Part of a small language model's weights.
Size: 5 heads of 32, MLP 640 GELU, 14.3M parameters.
MLP neurons of a small language model. Each row is named by its layer, matrix (up: input weights) and neuron, and shows model dimensions 0-159. Each number is 128 + 32 x the weight over its row's rms, rounded and kept within 0 to 255. Numbers have three digits each.
After each neuron's rows, "fires on" lists the tokens most often at its 100 highest values on Wikipedia text that the model never trained on.

L7.up596:134114110157183114137149093138115138093092115153143098057103095132126141105139102170122131118168119119098112121067143100162170112080141148109104065135099111128133156145138114163077222074130060169137061180126149087177168140192129134181141118152139095118204147162057070143176156160125112135101134097160135160145157176131120144095129110076148138089161105170116101060098096121120125159155133140170105125126077162088114162140155157099117118146156110085133176133153123063153066092107167
fires on: " and", ";", ",", " Division"

L2.up472:102144134119128143143138104126154142150117081106140139082132165104145137163186108101097169140147068116145092144151057121162129135162086189172105108098125171104052152168103204121116106093110134185109158105085123086138120103064130086173133144133098119133114136107126135136110122190096171104081255102163170130073105124115128161105112122106123166141079126138114151100196171168093124097088159103148113171089114086109118158105151139131091156088085161173145123157125135145119107154126180
fires on: "."

L6.up119:134114138033137178103114141129093123120104083075119183169193106141129158129157106217103086075157184137140101127123140159140126149114126142153138112190128180047075075070178096157139146096120084116112187146129156184149149154110137104169120135131089097168169138151171155057133139129126152114145138081152164115186123110083124137123198129144193140104093109107079118120146117097138131116107088135123085112123120091086130059137127098125176143082130120138104128126115208146140147100116126
fires on: "-", "s", "/", "n", " q", "t"

L6.up8:149078118094152142119129121104134106174127117105102128203098185070182079127189109137129153099169119092099071178164170134164098100074182118149129074137091081104121103099062055145167154127123097108126083160151125148139149098191124137154157140137115108088116159089154156085113148099105126147179112144102165153131128172127171146134101076082156154138153142135090122198155138056134098152166119119097134132141132094122188102192202121101165186154080141126083108158113121143159132125098125
fires on: "-", " had", "s", "ers"

L10.up571:133099051110221143143131064117113185152078142078148082103200105117098148092188109091108105128173126082142130108170182134122078170133207136192105147132116149143137109125154129168148163122138139170093027177164134163097131130133120128119098124161129108163138152115121102141138153170169143153121145171124091128084078114110116093185181115120101114169157121116178157138132112097161106133138068178165142121095127134102129113138114125064164063095144152128098156149076086151131116146105149
fires on: " |", ";", " (", "eri", " from"

L6.up138:034101181113164128081184084173149120150097112159151122122162157172144172123100110124203158112133124061119099147097079147117120110113109135155056211149124135147147081165136152116130151188113126166105105161141118131151071074086094142188147120129098130144086105148167141135154113118118129146102092121121169164091110102103087162200137101150094191133153071126095115106089184130114116161133129148186127185105137086148100156133145123097121107134089122142117151170098101189131174155060135
fires on: " |", "s", "ed", "\n", "d"

L9.up432:127128132078097156127098101159151142124148124063084172093160079169152096168207161165139113127128188149061113139132115134132166144091137217154093109176140166144141170103157115165090134097148114125094136125122135166146145126084176136120138136181156113113125131093147109099149100131149089098176117132129155156176130151108106126096221091113189127121116110117077125123133158089168094088197089129045116158085133146050174125112117117062119131067144136152134067116108128110108122092177146
fires on: " \"", "-", "=", "s", " |", " and"

L6.up144:164093201114152157139092134121098160090134099122146136135145155130106095150127097174118135116063121163099128068135101222109145157157090133166102168112095128157089076161179191123102132181144113138126144126060060112180143106079092085169135113174108133170109081096127169119145098141146118111105162069153148149131067104103132147104145131113146151113094113123091091094214100158172109147134120125099122128107173106180153147181109129111117159137050116181058134110093134147142089086101150
fires on: " in", ",", "in", " of", "s", " –"

L2.up165:111139127043143203129149156160108083154120145138113152122155110145136142132139101162128147103116141119038126127145152176095119091078117141131112116154139180082078091076142109131154162142141099042148118166169169105164096083177104161113108150121160084078130094131164126085148121109093080166079038136111124133142123143116100150137149092082157195116096148145112132067130102072216102131169135126095085128174069142109172130131078162134094168158132147110132147096121125127110150160165087
fires on: "s", ".", " style", "y"

L4.up41:143119133116101146138158149105111119120159138114127088145131119088185162185151121128078183072111031133061078139154099165120122139126113166130109078133101093151151166161163083146109131100112135173118107127110133158163105096202101121206117166179100126146137121094059116140191167125115083136146109138193192126120150166067191138039136083100110128139111129129095125086139128115139175200131119125153129070148096104137091117135120129078119170126120131089086120180133182088139105128139119
fires on: ":", ",", " Between"

L6.up394:126113101071145195106136154126134165099137118101129106096110118147158102148135125121101195094160037131070111113179125148163107168150137134134088121147185145078106174134149119094095137058113123143129174103151111172193068122170148166151142176112134086093058082101112119155109114140123084170108071140133204105111125160112143112131163131077152164186134125139108172161121097140135133153144118128138110163123062127137117093173150119063098165135086195105052140119091164108110098140182157
fires on: ".", ",", " a", " It", " to"

L10.up93:155111075114135117135157120094122101117092135108151081081137114089099153111140135154165195114130114067082106037119126158135120134115129168154116090103193188157076147155152142126111165123195101110130112157165100104128154099140170081136098197145090106106055110221108143218153150131101073174101131141149131108141125138109110126154121165154147127129122147111105100100162021157114128171150094145156148146142090112110177170118145134097184160125093106101095126141154116057114161124139138
fires on: " (", " is", ")", " was", "),", "-"

L4.up325:121056139119191196168152079095175130111154083118080100119072118130097078131088126078058108161083101126101105134117077095096098193130082160096192121131144116134144156178082094153095152099136196112130134144140181075153122142147136102113172148139088107116148110148110111175164126118175145131111122157116140121152136145098141099189099120172136159151164137165114164124097150119185076152112107128173159187100145149133148116174175088117153134059115146148149101194097141067122113175097129
fires on: ":", "ing", " over", " the", "ed", " no"

L10.up463:109086179167089156120167078156119103128135092070173088113119147144115134130116096115091142093159126106184152160095162141161125147120126097114107100160106113104066098167091140153143120168100096202197154125115183106173074183117101062152119127142113107147127150140156163081135152152194120123095202156082136081091101108136122143164097099153165149161148113143100088199107153128086132164154068092172103109094168106167105167128122119111198147083094123118147110130075162106091136133143194
fires on: ":", " 4", " 1", "–3", ",", "–19"

L2.up582:107140122164115170107195130138059108156128118144149050112121128180105177182173121062169145077168117155111154102186149144177075087165140151120122109094094170049132127119081129104086157132117124162169078129160121135139089128124133105147168170145149111109094130139129166128167127136156109108105121121152155133078089080130126106104170145127096130140224116120153103125156150174139169161201110082118109061128120091094124123128123081131125208102063178100140109093097140171105146108151164
fires on: "s", "Ar", ":", " stories", " –"

L9.up566:169107091131158115139092096144180074134172113138146157131132205153153109085189154114187135068118094121110107045110106104123114157136113071182097141129140157084158146113165075150117117107106103119171086144148136094149144119146115126150112122200120165080120090191068146170127083129092131132162117140176108160160090141094108118119185091143131157168102163176191132095137186122097084135162083105135100144138137125148162100081130091107093090122119155128123135130153087053107148065191166
fires on: " an", " |", "-", " a", ","

L2.up363:107135137128135127150212120101138130115085148093109112119110096141157161143160074114130176090116093139122078123156130096199141163189098200163131121159110127148133171155147153119116131098111143210144133103127115095160090137106136107194162156131146144100142138132094162128176148135144112145099187119137165099106170102064156151095182171117101131116123096091148129064124117164069157180166152065122162138072097105061138178058072114109068164155114143071132113086103136078157112134135163
fires on: ":", "1.", "---|---|---|---|", " Ekaterin", " Gold"

L6.up0:136081174159118125137160133188156197126125118147143085087105146113128141135167101102091128114107110058141093127169170170142142138155104120120082092120077085208116104127102159125071154138156122163149116133117067048089127088120109092098112108129119143131120090116131184113151131118089184142132194146137144157101091099102104133114145133129113124159113079169118087092199152134164138115128160131182165208112136084116180103129163092122167137128099166197102139141057078149141141195076166
fires on: " in", "==", "."

L10.up203:114129134172160123085175084077102113084100163105141039140139181113133151112142105073144152089124134091113200121151166101124166151091156139175133129121077107165146141177158133105139184107101150171149171140152156128137148135139086139143106136110130135128155141116135127128107156151207179119172130138094145156091121126105110124169164112117118211110103088102090115156110111160053183159127084139197143149104115092159206110135149081113161081093099125132087124113062111124139091215086159
fires on: "\n", " was", " |", " •", " from"

L9.up406:154120105059161105146071098121142089144164146088135088157133168089120141077130048103184083060108093095106109098131084129145092128141086074169161119153155166116120128153101152138128099151129099181137084136206137137122172135112120188169146102161108160140082093128110137189160114063104070146096109166113117122089106148049105123157127106161147099179097126088118172142118135142098078175164087140137166162172169085131165129172161135167176125080121124183156112134151147109123154143158137
fires on: "'", " how", "y", " All", ",", " |"

L9.up400:149083070092132150124088104136128100119162107126161085166119114079131173159112087126129104020164099084123086091080121179103064183120157156198127125123108172099159150185175082097130129131138118182163140135138123107171179103193144125143115145190162119103115139175131108132132153116152157153102153131161152111133143134109128093113137088107110133116083162155088114083108151093153078120153054129129075115100076147135146170130126097055113136112150110151115168170064177084128139183160140
fires on: " to", ",", " -", " and", " •"

L6.up111:129073110164132151095126105099085114126103084076179109092125053158138140090201092135138128093132122135157145156115074144150154174102113112159161180078231148117107143104088127159048146061070156208119150160137119113090114140075134083118135175105078154135088131139136129142162126155140150119159128110150172181116159101149151069168148135171161131137143132111131033106123143158185181148156152097134128084118144095092095141120133125095130163134109151132159111149097160112132140115076168
fires on: " /", " 1", ":", "s"

L6.up518:142090152121162143145097136112118114139149084116141101167177150118125166139104157200141149150143109131151077113203116161116148080048115120118075161165103150135076092062164110131142187146206075168138080147080120130106149139191105168161134126160175131115090096137138107129181115171096109135132134137161158132107085142156161139139107084078092130120109175122093021093173115075135139146113181110137085109101138120140121123170139101122094158127100132087130137114078143078152184101081177
fires on: ",", ":", "s", "\"", ".", "\n"

L6.up132:138100137112153165078100103128118103135113080123103122133112142184159112126138066157154102138090184113124107117054144163183146129134135174156114131103142150129113065176146146124168118159120189081119184117153142196171146169131102143139153128107185096134163169115136139081100110110072164126147171089101132198114101187144136111168141114129167173126132161059090086176127106098104117042113095113113125186102116117150148143134112100148217131055093126127182119116105161128191125093131161
fires on: "n", "t", "r", "l", "s", "d"

L6.up224:180088112096189149131164156121158082092118123094096116171154190112213139119119076134140170061169199180105113140153155161140120092120146087126078149132131138141113126018147091118131155146138130135100118159123135082137164116130085140173081157106143112154034107114173147127102093077113120160128103096144136143126108149110132183196084094129135136143161163127125114099096081097134170102117169098127117159134120108114130074158103115123075173170065116123162149078100121092156144108148178
fires on: ".", "s", "-", "ó", "ed", "pi"

L2.up413:158097234112136117132116127069115117086072079100056098140167175098103152101144105074091096098138113114139092116142098141207127149138150107211071161114190123099096115158146091155095176106140100118134167138142101133153094153134132142143148146155118171111159093127182135109149129066177091147153130133149125097107105196095154113121097142093163152131076160106091165135127164104136167167136154106159169140103130120152182119163144115112094122097076128134136104147123152161101241107100144
fires on: ":", "-", " used", " the", " opt", " The"

L6.up490:088095151146172178122085117109091058132103097125165104169183101144099130123137120147124141107167149193142083119152107198150098150095123150155138157071193157102141080065122094160095133136122100077054147173123093103159126114138157091092150112181093109110124138163102110078106119123090164151119113091104142145134114080136150150110144114161167142123160104078112119109147150184151138088150137135072121187108201100140133136146170133080149135101075174117133151175075159190184148059158113
fires on: "t", "/", "d", "st", "s", "n"

L10.up40:117089138139156217163110064061131124128147126058049099145134123134064111173077109097100120086130125142160148166118158124189096142151125170106130090135254121105106110181102142134063159146125171156109116138101163050178150137120098150143120089151095134146149145142127130070100121073162145142137171156093128161087118158097112122159146107106136151074150147110082099149178120084106154159168143106181098138120138103127133101206158125104162118114076154126159125140134145112118141149129115
fires on: ":", " |"

L10.up287:031104124149122136172161066117113141135084088085205132148150108102173118106130120115103105149190141142111096141118106095131131132135123117157160097146102094121197127169173136159168115181137158131154157132148202189107200098081094165141142107071128102104135141072148112172115140102139190128081144146095124145100141140107123096104143100079127207075111168072143130144094194168107142179105188175120105113112110106125108112157144095092127118068135148157137141171055118118120099123113150
fires on: " |", "|", " was", ";", "-"

L10.up449:121137129124117165142155123145111115125119082118128131047149122120132168128133112128099148168130049051223110084102132123099121145144081156152105087138093204094082105169200146132145154098139088088117131110108089120213124113194155141167141177185197135158112110162085104123132167143111135144109123100142140144125087107083130039098179131076128144179164155144046055108189125147066113170135118143130096131134125132140177144097128110132140119126107115144107167140117127124132135125134152
fires on: " was", " is", " M", " T", " of", ","

L7.up108:145075115188101135087122117118105161173173154091145116082106120120130070213101144136057110091158059103077091089129094129130082188126135173138210120121124142104098108192167041135130119099107152163134135132135143137127196110105110147145082140194121152112097111150091120175106115147156130085123178152156183113173122152143156103113128068153132136122156108109121189081050182103111138138123129129132116089163113149166126120131149072089112122126148159103143097160086123068132130152115164
fires on: "-", " on", ":", " Mc", " Class"

L4.up270:239127159029119117124151114162113097115100130117078171144123169120148126129153130118192178077150108131121172147135130227159160137074090091204078161129148127174090143151180131162098143126176120139123117107118141106125110115155155119143077145111086065100108077133181116098133138112141157175148168151141117147118120130064171120088099074162113137106095159108093142199137154129144156105102142089131145112098093100121145126143078159126105135130050120143143132123119160108148094194138151
fires on: " b", " directed", " sold", " killed", " produced"